MLP neurons of a small language model. Each row is named by its layer, matrix (gate and up: input weights) and neuron, and shows model dimensions 0-127. Each number is 50 + 12 x the weight over its row's rms, rounded and kept within 0 to 99. A neuron's up and down rows have the sign that makes its largest values positive.
After each neuron's rows, "fires on" lists the tokens most often at its 100 highest values on Wikipedia text that the model never trained on.

L3.gate224:65 44 35 56 70 56 45 57 43 43 62 45 59 58 64 54 19 51 40 58 57 50 52 38 64 51 58 56 54 30 63 37 58 53 55 67 33 64 38 58 56 68 44 57 53 33 44 26 43 60 53 45 46 43 48 38 47 32 57 65 59 58 46 37 43 68 49 57 65 56 33 54 46 27 46 63 40 71 68 62 56 64 59 46 51 51 56 37 48 71 83 34 59 49 53 40 52 59 51 48 28 67 40 59 58 41 72 63 14 54 48 54 35 51 30 32 35 55 25 49 41 44 37 36 42 59 51 41
L3.up224:54 53 31 57 68 51 29 62 44 55 55 41 64 57 70 48 23 70 53 53 61 44 48 45 60 61 42 63 46 46 56 54 60 45 51 67 41 72 52 44 52 72 53 55 62 42 50 38 43 48 54 58 53 53 52 31 47 39 39 66 67 62 46 45 46 53 54 58 51 62 41 56 34 18 48 82 53 60 46 61 56 64 62 32 33 51 61 45 50 67 67 27 59 59 34 41 35 55 53 55 25 69 65 52 48 36 75 50 28 41 50 48 46 52 16 20 50 48 41 57 48 55 44 31 48 53 47 47
fires on: "est", " Final", " as", " final", " Day"

L3.gate586:67 61 62 49 41 41 60 64 43 52 51 29 56 42 66 53 68 47 48 59 51 24 57 52 45 47 54 53 33 33 62 61 31 37 52 40 30 47 51 46 44 34 39 57 74 52 56 39 51 74 49 43 39 30 60 32 67 60 54 45 32 46 41 54 55 50 69 30 36 53 55 67 46 51 51 53 50 35 64 55 54 50 51 43 72 54 53 81 42 46 45 34 51 59 36 46 44 56 59 48 59 83 62 58 33 37 26 33 54 65 64 23 37 58 45 31 43 47 43 36 64 54 41 59 51 60 60 33
L3.up586:67 36 61 45 48 44 57 57 38 43 54 41 63 57 55 50 62 36 41 34 56 31 56 44 52 75 57 63 33 53 59 65 47 21 59 44 48 43 65 15 70 42 54 54 64 44 53 46 57 47 62 37 39 32 55 25 71 51 57 48 41 52 29 47 54 31 48 51 22 50 54 47 38 64 61 54 35 47 54 48 61 57 54 37 50 54 52 60 40 58 49 50 59 50 40 27 61 42 60 51 44 58 60 61 51 42 32 25 47 58 41 34 45 42 35 48 54 59 49 54 72 57 52 82 59 58 59 42
fires on: " Bar", " Far", " star", " Gar", "ar", " Har"

L6.gate339:57 59 43 52 46 56 53 14 40 33 53 46 44 41 35 39 50 54 53 47 42 55 26 23 17 48 34 57 48 51 38 37 55 61 52 65 62 47 60 60 41 57 71 65 43 44 48 52 57 53 45 55 60 50 45 57 51 46 78 14 41 56 24 29 54 50 43 37 32 39 49 32 86 50 21 35 47 34 53 55 55 36 52 57 46 59 51 27 53 72 41 64 58 62 57 38 26 41 41 38 63 63 54 64 48 51 36 48 46 65 30 49 50 60 64 59 48 74 40 45 66 49 56 65 41 65 54 64
L6.up339:54 52 33 52 55 58 62 47 31 39 45 55 46 46 57 76 46 51 41 44 41 60 58 46 57 69 46 58 51 51 71 68 62 55 62 35 42 68 56 54 36 57 54 72 41 40 47 45 67 37 55 44 44 46 28 66 78 74 49 46 46 23 62 62 71 63 39 53 67 47 48 23 52 40 48 23 41 56 48 57 34 56 48 39 37 36 38 50 57 58 43 34 66 56 70 65 61 58 31 47 62 42 60 53 59 25 55 35 29 30 45 52 22 54 58 24 26 33 67 39 41 71 50 49 55 41 69 59
fires on: "is", "a", "us", "as", "um", "os"

L3.gate625:60 37 45 47 46 70 53 24 59 61 52 58 41 55 58 64 53 61 60 53 52 54 72 34 33 52 38 53 35 26 33 75 43 60 55 52 40 43 41 59 53 60 42 39 41 64 66 60 53 35 73 49 53 65 46 50 48 54 60 48 73 50 36 38 56 43 62 42 39 56 27 58 46 39 55 64 77 65 54 40 55 63 70 35 28 49 38 46 45 47 59 49 46 32 45 45 53 54 55 58 38 64 52 31 50 51 28 69 54 55 62 49 35 65 43 46 58 47 40 59 19 56 56 44 74 45 44 61
L3.up625:49 28 74 33 49 72 59 35 65 58 51 49 55 57 64 38 31 68 62 47 55 62 40 40 43 49 45 40 60 31 64 39 51 51 44 55 61 28 43 23 32 70 55 43 30 47 56 69 45 43 66 43 53 50 44 42 42 43 61 56 44 66 46 52 61 47 33 55 48 63 37 66 52 41 59 59 72 58 39 38 60 58 51 42 55 52 61 41 40 46 69 58 44 58 55 46 51 54 37 43 39 61 57 47 28 47 21 71 38 61 57 57 17 47 32 68 55 41 40 51 44 37 56 52 51 42 49 32
fires on: " United", " ind", " compet", " Ind", " creat"

L3.gate365:49 45 54 48 51 36 44 62 35 57 62 43 56 38 43 35 49 50 65 53 30 54 48 38 52 59 52 54 52 58 52 55 34 47 49 77 28 42 60 27 64 36 61 37 62 62 48 60 45 61 46 61 69 47 62 26 27 72 55 51 66 38 42 45 43 58 51 37 41 56 57 77 42 60 52 60 57 50 49 66 60 49 51 37 50 36 31 65 40 39 52 45 48 42 44 74 65 44 60 37 55 52 38 51 32 71 58 18 52 58 46 47 42 52 48 39 65 37 42 44 54 31 31 43 43 40 42 43
L3.up365:54 43 56 68 40 47 58 55 53 36 49 79 48 32 36 45 39 76 72 56 50 39 53 37 68 51 42 54 48 39 42 48 47 48 30 49 50 31 37 45 41 22 44 48 59 32 69 46 54 50 28 51 48 70 59 52 60 34 59 59 43 72 58 28 50 37 48 41 41 54 42 50 56 37 42 29 50 44 58 65 60 77 23 54 70 46 59 55 48 64 31 47 39 48 49 57 60 27 33 55 77 61 58 47 68 41 49 49 48 65 56 84 50 50 47 57 64 22 48 38 68 36 44 70 54 68 48 52
fires on: " sh", " Sh", "em", "h"

L3.gate618:40 33 42 52 28 35 44 56 08 49 58 51 51 47 53 74 59 42 49 51 44 48 57 51 38 46 45 50 57 58 44 46 44 58 57 50 35 77 49 40 37 54 56 56 31 56 58 48 74 35 51 50 52 58 46 72 45 50 59 45 53 71 43 14 52 53 65 77 35 54 42 60 43 29 45 43 45 38 54 50 67 50 54 52 45 47 34 45 46 68 44 46 56 58 27 49 42 64 60 55 36 43 68 56 69 51 32 24 35 71 25 42 52 54 60 29 29 56 36 58 47 48 45 55 39 53 49 42
L3.up618:32 41 47 50 32 43 40 70 36 60 22 66 62 54 42 63 53 40 47 35 65 45 47 55 64 56 35 53 52 53 37 51 46 63 51 40 55 63 40 51 44 52 38 64 47 57 80 37 47 42 43 41 54 53 57 62 60 69 52 36 29 58 54 25 50 69 67 54 30 71 37 74 51 29 64 47 48 55 42 47 69 55 51 67 57 40 41 53 37 55 50 64 72 46 44 56 63 73 68 59 46 66 54 63 50 60 39 24 46 20 36 51 41 59 40 29 24 47 39 68 39 55 48 45 49 56 51 52
fires on: " V", "V"

L3.gate405:28 52 34 40 45 64 46 45 43 23 56 34 50 57 60 59 47 36 44 40 47 33 35 48 54 60 56 53 33 61 45 35 41 69 51 69 47 62 58 46 44 61 66 58 34 60 54 61 40 56 60 35 56 41 47 61 55 41 58 32 51 41 45 59 45 57 27 33 53 56 42 48 47 61 36 42 59 52 40 60 56 35 38 63 36 33 54 49 53 61 53 48 51 64 57 47 39 25 62 51 42 59 32 36 45 56 68 45 63 45 50 55 50 54 79 52 49 49 28 53 76 45 40 60 61 48 27 38
L3.up405:33 51 43 36 48 40 62 48 39 30 62 31 57 56 67 39 47 44 64 43 52 53 51 35 52 59 51 46 58 66 49 43 44 54 50 54 45 64 66 40 52 56 63 61 30 45 57 64 43 59 61 44 52 45 42 52 58 59 45 25 45 42 50 69 44 53 40 49 59 38 44 48 63 57 44 40 47 63 69 48 57 25 35 57 43 45 54 63 55 67 52 45 55 50 72 58 62 29 55 48 40 55 26 40 56 54 59 77 63 41 42 52 29 60 68 52 50 50 30 55 57 50 58 51 54 44 38 50
fires on: " con", " ab", " el", " dist"

L6.gate8:50 52 63 45 52 42 68 57 66 44 31 78 47 76 64 51 42 55 19 58 55 53 31 44 57 73 66 33 44 49 35 29 56 56 36 65 42 50 62 75 52 42 58 53 46 45 58 50 55 67 42 76 50 61 44 49 57 57 57 64 37 55 57 76 47 42 49 46 49 58 41 39 58 32 43 50 51 61 76 30 56 37 33 27 60 82 73 50 65 59 66 46 41 40 50 41 36 56 51 55 50 60 37 64 63 69 54 27 50 41 38 41 54 54 52 41 45 48 57 45 53 60 44 59 68 46 51 37
L6.up8:41 53 29 60 46 40 57 37 47 51 54 45 51 46 46 46 49 48 50 60 49 52 47 47 58 54 51 61 51 41 56 44 51 32 55 61 55 44 58 44 47 60 56 63 52 57 74 55 58 62 66 63 48 51 52 66 12 60 49 54 57 60 61 56 57 55 63 47 59 49 53 54 61 52 67 55 53 52 32 53 43 68 68 44 44 49 21 43 50 43 46 50 47 16 30 37 66 41 70 58 31 45 32 26 39 63 74 51 39 44 44 64 68 44 48 42 54 27 64 49 44 60 38 34 37 40 46 35
fires on: "at", "en", "rian", "an", "i", "ia"

L3.gate146:48 49 51 62 47 43 25 45 52 54 60 36 56 43 56 45 59 66 66 60 66 49 60 51 54 62 70 61 65 58 57 57 39 50 40 55 34 59 33 52 31 40 48 57 44 45 52 50 36 52 50 54 53 41 57 20 71 46 41 46 59 39 39 54 42 31 48 52 74 85 46 51 53 52 44 57 44 54 43 40 61 54 62 67 44 35 44 65 45 36 38 59 64 44 62 37 54 34 67 34 45 36 40 48 45 68 46 50 54 25 29 28 43 44 56 67 61 64 68 61 74 28 27 56 51 48 44 40
L3.up146:51 35 61 51 84 33 43 56 48 60 66 46 45 60 57 60 38 24 47 60 72 38 64 49 44 55 60 50 54 65 61 60 56 40 55 65 48 42 44 61 50 68 32 48 48 55 43 46 66 47 79 66 51 52 54 43 34 57 49 64 46 45 42 71 66 61 54 25 72 60 34 38 44 57 62 68 46 40 46 44 60 51 47 56 57 52 29 48 41 62 48 55 72 39 67 56 59 64 30 38 49 41 43 71 38 29 60 50 43 81 34 50 66 65 62 41 44 52 54 65 64 70 33 37 49 43 48 35
fires on: " Pro", " Bu", " Lu", "ode", " author", " Date"

L3.gate232:46 56 62 49 63 45 64 51 49 31 54 62 67 54 51 71 49 66 27 44 33 48 40 30 58 66 62 47 48 45 51 51 78 41 48 50 34 42 44 28 69 54 65 36 78 49 45 47 35 44 43 39 60 33 44 26 60 59 35 60 51 59 81 50 47 29 24 62 43 44 27 51 51 49 48 59 49 49 50 64 39 43 73 62 42 40 51 26 53 32 51 49 67 59 25 59 58 36 48 64 32 54 32 56 45 45 50 52 64 60 38 38 49 59 42 27 47 59 47 71 64 56 42 37 58 63 46 47
L3.up232:42 46 50 50 70 42 73 71 46 33 62 36 55 34 62 48 37 62 41 55 24 53 52 49 65 42 72 52 68 57 40 58 45 48 48 39 23 37 48 45 72 60 42 41 75 43 32 45 49 47 57 56 68 27 48 24 50 54 44 62 63 54 72 60 62 35 47 51 72 56 52 41 34 58 51 76 65 40 61 40 63 62 58 31 57 48 57 34 34 21 59 46 64 50 29 58 77 58 39 39 49 42 55 49 46 41 66 47 58 59 52 45 50 52 06 53 60 49 49 63 49 66 38 40 50 53 27 41
fires on: "ay", " week", " Ray", " hard", " Total"

L6.gate491:65 78 37 44 45 58 39 51 65 63 38 44 44 57 62 48 51 56 46 49 51 51 59 39 64 51 65 60 59 33 36 37 47 52 74 38 60 66 72 35 57 60 60 50 30 64 40 61 44 58 42 53 33 75 65 51 49 41 47 68 63 63 62 43 52 69 63 39 62 57 55 56 50 42 64 48 41 59 29 38 55 29 44 64 79 51 40 42 62 58 49 54 40 56 46 43 48 37 52 24 47 69 57 55 65 65 40 63 45 51 41 49 49 35 29 50 46 57 35 58 49 63 33 62 65 35 67 43
L6.up491:61 67 61 69 48 63 61 66 73 63 36 56 54 39 57 61 63 33 35 41 41 52 46 45 60 59 44 56 66 44 36 53 39 55 61 65 44 53 62 51 41 41 42 67 33 55 52 57 41 48 32 51 52 57 55 57 56 52 34 43 52 52 50 50 64 58 53 42 40 51 54 35 66 53 54 50 76 52 25 57 57 60 43 66 40 74 62 27 66 26 38 58 40 42 59 44 47 42 54 52 28 45 44 49 52 64 32 47 58 42 41 60 47 40 10 50 59 43 36 53 38 53 45 49 34 64 63 58
fires on: "at", "os", " win"

L3.gate292:36 33 38 46 59 81 48 56 51 34 52 51 59 30 55 44 61 64 59 46 30 56 57 38 31 34 61 42 46 63 40 40 38 45 52 52 37 04 61 61 35 46 48 18 48 51 61 54 40 55 40 40 48 50 60 49 47 63 48 25 56 42 42 42 50 40 38 33 38 54 41 50 24 44 40 49 49 42 37 40 41 50 52 57 49 48 37 62 45 42 51 36 41 52 23 57 31 43 43 44 50 49 43 58 38 55 29 49 57 50 54 47 63 54 37 46 39 49 44 57 55 40 51 49 31 53 45 40
L3.up292:46 46 42 45 27 68 26 58 46 37 25 59 53 54 49 37 46 68 40 57 32 53 42 54 37 39 41 33 68 58 54 41 46 53 47 45 38 12 52 35 39 51 45 29 45 63 40 50 42 38 36 51 54 54 40 62 33 49 53 35 34 52 62 48 71 22 27 41 40 47 36 43 54 44 43 48 30 54 51 46 49 58 43 56 49 63 44 51 36 37 69 53 46 66 41 51 39 55 68 53 65 41 58 51 51 48 52 47 69 77 68 54 47 33 34 44 65 48 44 42 71 43 35 64 26 43 48 41
fires on: "ed", " signed", "al", "ated", "ized", " as"

L3.gate68:60 63 34 73 41 52 49 50 51 49 57 51 68 30 66 41 48 45 38 39 43 32 44 60 67 66 32 58 61 38 33 54 55 34 37 48 63 55 36 22 53 60 40 47 18 46 42 63 65 70 54 42 33 60 52 50 57 46 66 41 54 64 51 40 29 39 50 58 56 47 35 45 80 41 39 48 27 63 46 40 59 48 56 74 51 36 57 69 42 45 56 58 48 64 58 48 63 39 65 51 51 52 50 58 68 55 54 46 57 49 62 31 20 39 59 61 53 22 55 39 55 28 28 65 38 52 53 49
L3.up68:50 66 50 67 58 64 65 25 47 43 51 39 59 59 60 46 61 48 60 51 37 28 49 65 58 60 29 55 46 44 33 60 53 50 35 44 48 54 25 41 49 21 48 55 31 54 65 59 60 67 38 63 34 45 57 61 53 36 46 23 39 75 40 44 37 28 47 79 64 54 41 57 63 41 57 50 32 57 48 49 52 61 55 44 49 54 55 58 54 42 55 70 50 76 54 58 48 42 68 48 54 52 61 43 67 40 63 35 71 51 50 42 55 27 74 59 51 25 33 40 50 42 35 66 53 41 56 45
fires on: " only", " by", " just", " tw", " sold", " best"

L3.gate38:42 33 53 56 59 50 70 34 60 53 38 53 45 30 30 34 30 58 52 76 47 63 39 49 58 62 81 61 55 55 47 41 49 32 58 50 49 44 42 55 53 54 33 49 57 32 52 57 54 64 39 43 56 38 48 31 52 65 53 81 53 31 58 74 50 72 59 52 57 64 54 67 60 39 43 52 48 43 52 37 51 54 41 49 46 48 45 63 41 56 59 30 49 63 48 39 31 56 37 48 53 35 50 47 40 71 48 50 49 37 45 61 41 60 66 44 47 49 48 57 46 40 46 43 46 75 43 41
L3.up38:51 44 34 42 33 38 49 59 49 59 26 51 57 52 39 35 42 44 66 60 39 70 35 35 44 60 67 55 71 42 57 48 68 46 58 53 55 66 42 72 43 68 47 53 66 50 74 44 55 80 59 54 60 50 39 40 40 50 58 45 45 45 67 46 44 45 45 60 51 66 65 54 32 27 30 57 53 58 50 43 64 60 61 52 50 60 52 69 32 37 32 40 70 51 44 53 43 51 59 77 46 40 45 57 74 59 49 52 50 39 51 66 39 42 48 29 55 52 28 56 55 25 48 65 55 53 44 31
fires on: " American", " =", " Chinese", " professional", " Australian"

L6.gate33:56 68 44 35 56 39 57 62 50 57 65 50 33 43 63 62 39 40 45 54 47 37 50 22 60 36 58 73 71 68 26 54 69 50 92 66 44 45 41 31 31 45 23 66 50 54 41 60 38 50 11 52 68 69 63 48 38 58 50 51 60 47 64 53 53 48 37 48 50 50 45 37 39 52 67 57 50 80 60 49 65 65 59 40 80 38 65 53 57 44 45 54 46 56 73 49 39 33 36 45 55 49 54 43 51 68 70 58 32 45 43 55 70 49 53 47 44 59 59 46 51 50 45 52 47 39 52 55
L6.up33:41 46 61 40 71 52 38 58 35 51 42 22 44 50 61 71 37 39 56 56 73 59 42 57 79 36 47 52 34 43 30 45 37 42 42 38 25 64 71 56 58 61 46 71 43 58 46 43 65 48 53 37 66 39 59 54 59 74 58 47 69 59 47 62 56 46 22 38 56 35 60 57 52 59 51 45 33 45 36 60 56 44 38 65 39 39 44 21 51 48 49 32 60 50 32 25 55 58 45 43 45 60 41 32 75 59 52 65 56 40 58 34 28 72 41 55 46 53 54 45 39 46 59 69 52 39 27 38
fires on: "y", "et", "o", "ly", "ey", "ry"

L3.gate271:59 38 37 40 52 55 62 67 28 48 74 42 44 42 68 51 43 51 57 66 47 26 72 45 29 63 48 33 50 52 43 32 66 41 37 44 38 51 47 36 61 55 59 75 61 61 70 28 57 46 52 61 43 42 70 41 46 85 71 47 56 24 51 45 54 59 58 45 61 53 55 57 33 59 58 44 55 70 54 26 35 57 36 43 54 42 46 40 65 40 66 62 34 35 51 59 46 51 37 58 34 45 48 45 42 49 64 45 50 49 43 69 64 49 56 46 65 56 35 66 41 58 55 65 63 52 64 65
L3.up271:64 31 33 51 33 53 61 58 21 50 59 55 61 50 66 57 62 67 44 60 41 44 73 57 40 58 35 53 65 68 50 58 49 42 46 69 16 53 48 47 56 33 38 73 57 64 70 52 43 33 60 40 51 48 58 43 55 60 66 41 60 53 50 54 62 50 49 47 63 63 46 62 15 59 44 53 58 70 52 45 18 35 35 42 69 54 53 46 57 47 48 51 57 35 48 34 55 35 36 56 40 36 62 53 47 58 58 45 52 44 53 54 59 40 63 28 58 70 30 72 39 38 41 43 58 43 64 47
fires on: " can", " we", " Can", "ivers", " m", " national"

L3.gate476:45 50 54 53 30 64 62 31 54 34 32 58 60 34 50 52 71 66 41 38 52 49 37 24 26 58 60 59 64 49 50 62 31 41 43 74 46 56 35 52 46 43 52 48 50 46 55 60 61 41 08 47 60 41 32 49 46 54 55 72 45 41 54 43 42 41 33 52 35 47 41 49 60 40 31 56 53 50 42 40 53 65 52 53 40 72 39 71 67 66 42 45 59 56 56 54 42 53 44 53 53 53 55 58 46 49 49 75 42 72 60 31 51 33 51 48 50 60 41 46 47 81 47 29 48 52 37 56
L3.up476:64 37 59 58 55 45 75 41 42 69 45 57 35 35 67 41 51 47 52 39 42 57 47 47 50 37 55 57 36 58 62 56 34 54 42 61 37 47 45 51 68 42 54 57 36 52 63 58 60 55 30 73 55 43 51 49 50 36 77 59 47 76 61 32 58 40 57 51 33 45 35 56 89 43 48 51 53 49 40 63 60 48 42 49 33 46 30 66 49 51 35 49 42 67 60 61 43 77 66 64 56 76 55 52 52 44 48 58 39 75 49 52 57 58 59 51 37 46 51 38 38 58 43 48 39 46 36 64
fires on: " el", " real", " stri", " sol", " m"

L6.gate162:51 60 47 39 55 58 46 29 28 42 40 46 61 71 43 50 43 41 48 50 54 60 48 37 43 65 57 58 54 44 39 30 40 55 72 41 43 72 61 60 28 48 50 50 42 57 67 69 39 27 47 52 50 47 46 19 58 68 64 30 42 57 49 20 34 67 60 52 71 50 55 76 47 49 46 50 43 61 40 45 39 44 66 42 60 58 58 34 53 26 35 56 63 67 56 64 46 44 57 49 72 35 48 50 65 65 29 41 34 34 49 71 50 61 50 37 59 33 59 58 42 57 57 48 54 66 58 57
L6.up162:54 39 38 38 26 46 79 69 50 45 43 53 41 64 33 62 49 56 24 60 61 59 67 54 52 61 41 44 48 35 28 51 51 39 32 31 61 51 54 49 40 48 62 56 38 69 42 72 40 46 56 59 39 37 27 54 60 38 70 41 46 56 55 55 33 48 46 51 39 36 45 47 61 24 58 62 42 56 69 79 48 48 53 58 47 70 44 57 55 32 47 53 46 69 22 65 35 55 40 27 63 54 77 72 50 62 49 57 38 54 49 41 31 61 46 74 67 46 37 54 34 56 38 55 60 29 67 46
fires on: "os", "es", "as", "res", "ou"

L3.gate249:59 44 39 46 49 60 50 51 55 68 52 50 43 48 62 52 70 42 62 89 35 39 39 54 55 58 43 48 19 77 54 66 56 27 60 61 45 64 54 40 37 61 34 34 34 52 48 33 46 68 65 50 46 42 44 31 59 71 40 44 52 57 67 41 64 33 48 50 50 56 34 80 54 42 26 32 51 64 51 36 64 47 54 59 67 57 55 47 39 50 65 62 57 56 38 48 51 51 42 79 50 54 40 62 47 67 41 54 58 54 35 28 42 55 52 44 48 50 38 67 36 68 30 50 52 52 71 57
L3.up249:58 49 39 54 43 65 51 41 63 68 52 45 34 45 51 61 66 40 53 80 46 46 38 56 38 61 48 42 23 65 48 70 59 36 59 61 41 67 56 24 32 66 49 37 32 43 51 32 58 70 56 55 40 32 41 27 68 65 41 52 44 59 48 46 59 34 47 37 46 57 38 73 42 41 31 33 48 51 52 39 48 48 54 67 54 48 49 57 58 50 60 61 58 46 41 38 50 40 55 70 50 33 46 55 50 62 31 47 57 50 45 22 43 60 58 52 45 69 49 52 41 59 31 68 45 62 59 44
fires on: "op", "ip", " Pop", " reg", " Thom", " Cop"

L6.gate553:63 42 39 56 54 60 43 38 28 55 42 63 66 69 52 48 31 48 57 75 28 65 64 44 59 31 57 45 66 49 45 47 55 62 54 50 66 34 58 74 49 57 55 52 56 48 46 65 53 44 57 40 46 29 66 39 65 66 53 43 55 41 83 57 67 64 52 59 62 47 46 52 24 46 64 59 58 59 80 58 42 74 43 60 55 37 55 64 66 38 51 28 54 57 42 61 66 43 49 62 38 53 44 50 61 43 55 35 61 48 38 54 64 37 53 58 61 38 77 53 54 62 58 56 59 40 58 75
L6.up553:58 57 38 38 45 60 34 44 19 45 45 47 40 56 45 72 41 48 61 53 37 61 38 74 57 42 26 65 23 38 46 60 35 68 62 61 40 53 62 53 50 34 60 43 38 64 31 56 39 57 49 47 48 51 45 43 60 46 35 44 41 59 61 59 46 39 62 50 54 56 64 52 27 46 57 48 53 85 41 48 60 48 35 45 46 50 57 74 39 57 48 44 27 56 56 48 50 48 64 46 65 66 45 39 48 57 50 21 59 74 25 57 34 54 54 37 48 48 49 50 53 50 48 41 39 69 46 61
fires on: " 3", "ou", " 4", " 2", "en", "an"

L6.gate621:60 87 49 49 34 72 49 52 62 45 40 48 63 60 45 30 24 42 58 53 57 45 55 67 42 45 51 35 49 69 48 56 52 67 61 50 37 57 56 32 54 45 51 43 40 49 38 49 60 60 58 67 63 52 56 44 52 42 57 87 60 65 58 46 36 66 45 46 25 69 42 46 57 57 45 46 57 44 38 39 53 51 47 54 34 42 58 46 13 22 60 44 54 48 39 50 48 46 54 44 55 39 61 45 75 38 47 40 49 65 65 36 51 50 40 44 52 41 74 42 47 57 47 34 54 57 40 44
L6.up621:53 74 44 40 46 51 57 63 43 38 62 50 49 50 54 44 47 55 55 17 41 45 57 40 48 47 41 40 37 44 38 60 59 45 64 63 40 55 42 22 54 53 65 40 49 36 30 48 55 61 38 57 55 51 54 22 58 54 74 55 53 48 50 55 49 63 45 87 38 56 22 62 39 58 40 37 42 49 58 46 62 61 49 60 44 53 54 37 52 62 67 40 55 51 54 53 57 58 49 55 45 57 34 40 41 62 58 67 54 49 34 60 60 63 53 49 53 47 28 56 57 52 43 50 46 37 36 26
fires on: "ep", "ig", " dep", " pred", "st", " infl"

L3.gate512:66 34 54 54 33 34 65 60 32 51 74 37 49 61 56 50 79 60 56 63 35 51 56 41 52 38 56 44 60 46 30 45 51 78 51 32 59 42 56 61 38 34 61 44 58 63 40 50 50 44 52 45 55 39 58 47 32 42 47 62 33 39 58 51 49 47 42 46 74 72 47 67 34 68 49 46 80 54 53 55 47 41 35 24 54 29 72 49 55 40 52 54 48 49 44 71 63 62 40 40 59 57 26 45 53 52 36 52 49 50 23 37 45 42 26 63 44 63 53 55 45 55 56 50 24 50 57 44
L3.up512:34 27 70 49 36 21 60 57 49 55 62 26 62 52 75 39 62 61 54 66 43 55 36 39 34 40 59 44 47 53 59 65 59 62 55 27 46 47 39 46 46 49 59 34 79 32 56 57 49 41 38 47 49 29 52 58 47 68 50 61 53 54 73 53 37 42 59 59 55 40 66 65 41 64 44 42 60 48 72 55 53 53 43 11 36 39 43 32 42 46 52 58 63 56 50 64 50 42 42 47 70 54 52 42 53 52 48 48 41 60 42 37 63 73 31 61 59 66 48 63 22 60 56 45 44 45 66 54
fires on: " I", " sy", " \"I", " he", " It"

L6.gate46:70 38 59 34 70 64 48 61 51 27 64 58 28 32 54 31 43 47 59 51 54 57 57 38 57 31 47 61 36 41 50 43 69 56 55 57 42 61 48 37 52 67 42 29 31 48 51 44 52 42 49 67 53 44 67 28 60 50 29 63 45 20 54 49 23 56 49 38 31 52 50 64 49 61 64 35 66 55 52 23 42 49 68 66 43 59 49 49 60 59 60 30 56 49 32 60 44 46 49 40 45 43 26 55 42 34 67 42 36 36 72 43 43 41 45 44 45 52 59 32 30 42 73 46 60 54 69 51
L6.up46:61 56 39 45 57 34 54 50 36 64 62 43 49 46 41 58 47 61 63 43 26 60 34 43 58 43 55 45 64 60 26 55 60 62 61 74 50 49 45 50 60 78 44 60 43 60 34 53 36 43 44 39 46 58 54 37 58 52 63 56 21 28 34 54 41 57 39 47 22 29 38 46 55 42 59 51 40 67 52 44 59 55 63 51 21 60 52 35 37 45 70 33 50 51 51 59 57 51 72 60 50 56 35 37 66 49 36 71 64 53 51 28 56 59 48 46 71 60 37 62 54 43 50 50 40 68 58 54
fires on: " D", "ad", "u", "aga"

L6.gate223:61 37 71 53 38 22 59 53 40 63 37 38 65 62 55 36 21 41 30 62 50 33 57 61 53 46 66 42 45 51 65 45 26 48 36 45 48 56 41 54 36 54 29 47 26 60 37 67 52 71 44 49 61 61 60 56 50 67 62 47 56 50 50 59 44 36 54 53 42 33 54 52 46 46 73 41 43 39 54 62 70 44 73 35 69 50 59 57 12 47 48 50 50 53 46 62 68 38 47 57 41 49 63 60 37 62 45 64 36 52 66 41 60 52 58 56 56 39 44 60 35 39 73 56 57 52 51 52
L6.up223:43 56 60 59 62 50 59 63 62 48 31 48 36 41 56 60 31 33 16 38 39 35 28 65 54 65 44 59 46 48 64 53 49 50 41 49 42 46 38 58 35 48 46 52 73 47 64 59 53 57 70 36 53 35 28 48 32 53 52 52 71 43 48 41 56 33 56 35 50 54 68 37 41 46 57 43 42 44 47 38 53 61 66 49 62 68 53 47 45 60 55 43 55 30 40 64 66 56 49 53 25 27 58 38 34 61 37 45 40 17 40 41 34 52 24 67 38 47 60 51 51 41 54 57 74 55 65 62
fires on: " St", "ric", " St.", "ens"

L6.gate11:39 39 64 57 45 67 37 53 47 65 65 58 46 58 61 64 38 51 51 50 45 66 69 21 50 70 41 55 31 67 60 23 38 38 57 56 22 62 45 23 53 42 56 53 46 56 32 56 35 44 50 25 52 65 46 48 50 65 51 53 40 73 40 45 55 41 44 40 33 48 48 51 70 44 24 51 38 26 31 46 48 38 35 50 61 43 69 64 51 69 54 60 46 69 46 50 56 60 43 39 57 58 35 44 52 50 60 33 28 41 39 60 57 67 47 67 48 47 45 37 33 65 40 71 52 39 50 77
L6.up11:37 59 58 58 50 54 62 55 44 52 42 60 46 23 57 41 59 51 55 51 44 49 38 34 56 63 48 70 60 44 40 31 76 50 45 38 40 52 43 39 51 42 80 41 26 38 68 55 60 82 56 52 40 50 24 58 45 73 54 22 42 79 72 34 50 42 47 53 64 49 51 54 28 53 45 39 54 54 49 41 46 51 59 46 37 53 68 66 48 36 52 42 67 60 51 63 44 62 45 53 63 54 41 48 64 57 40 32 39 34 62 41 60 64 69 55 55 29 53 28 43 43 50 44 48 40 43 57
fires on: "os", "or", "ent", "por", "ron", "ubl"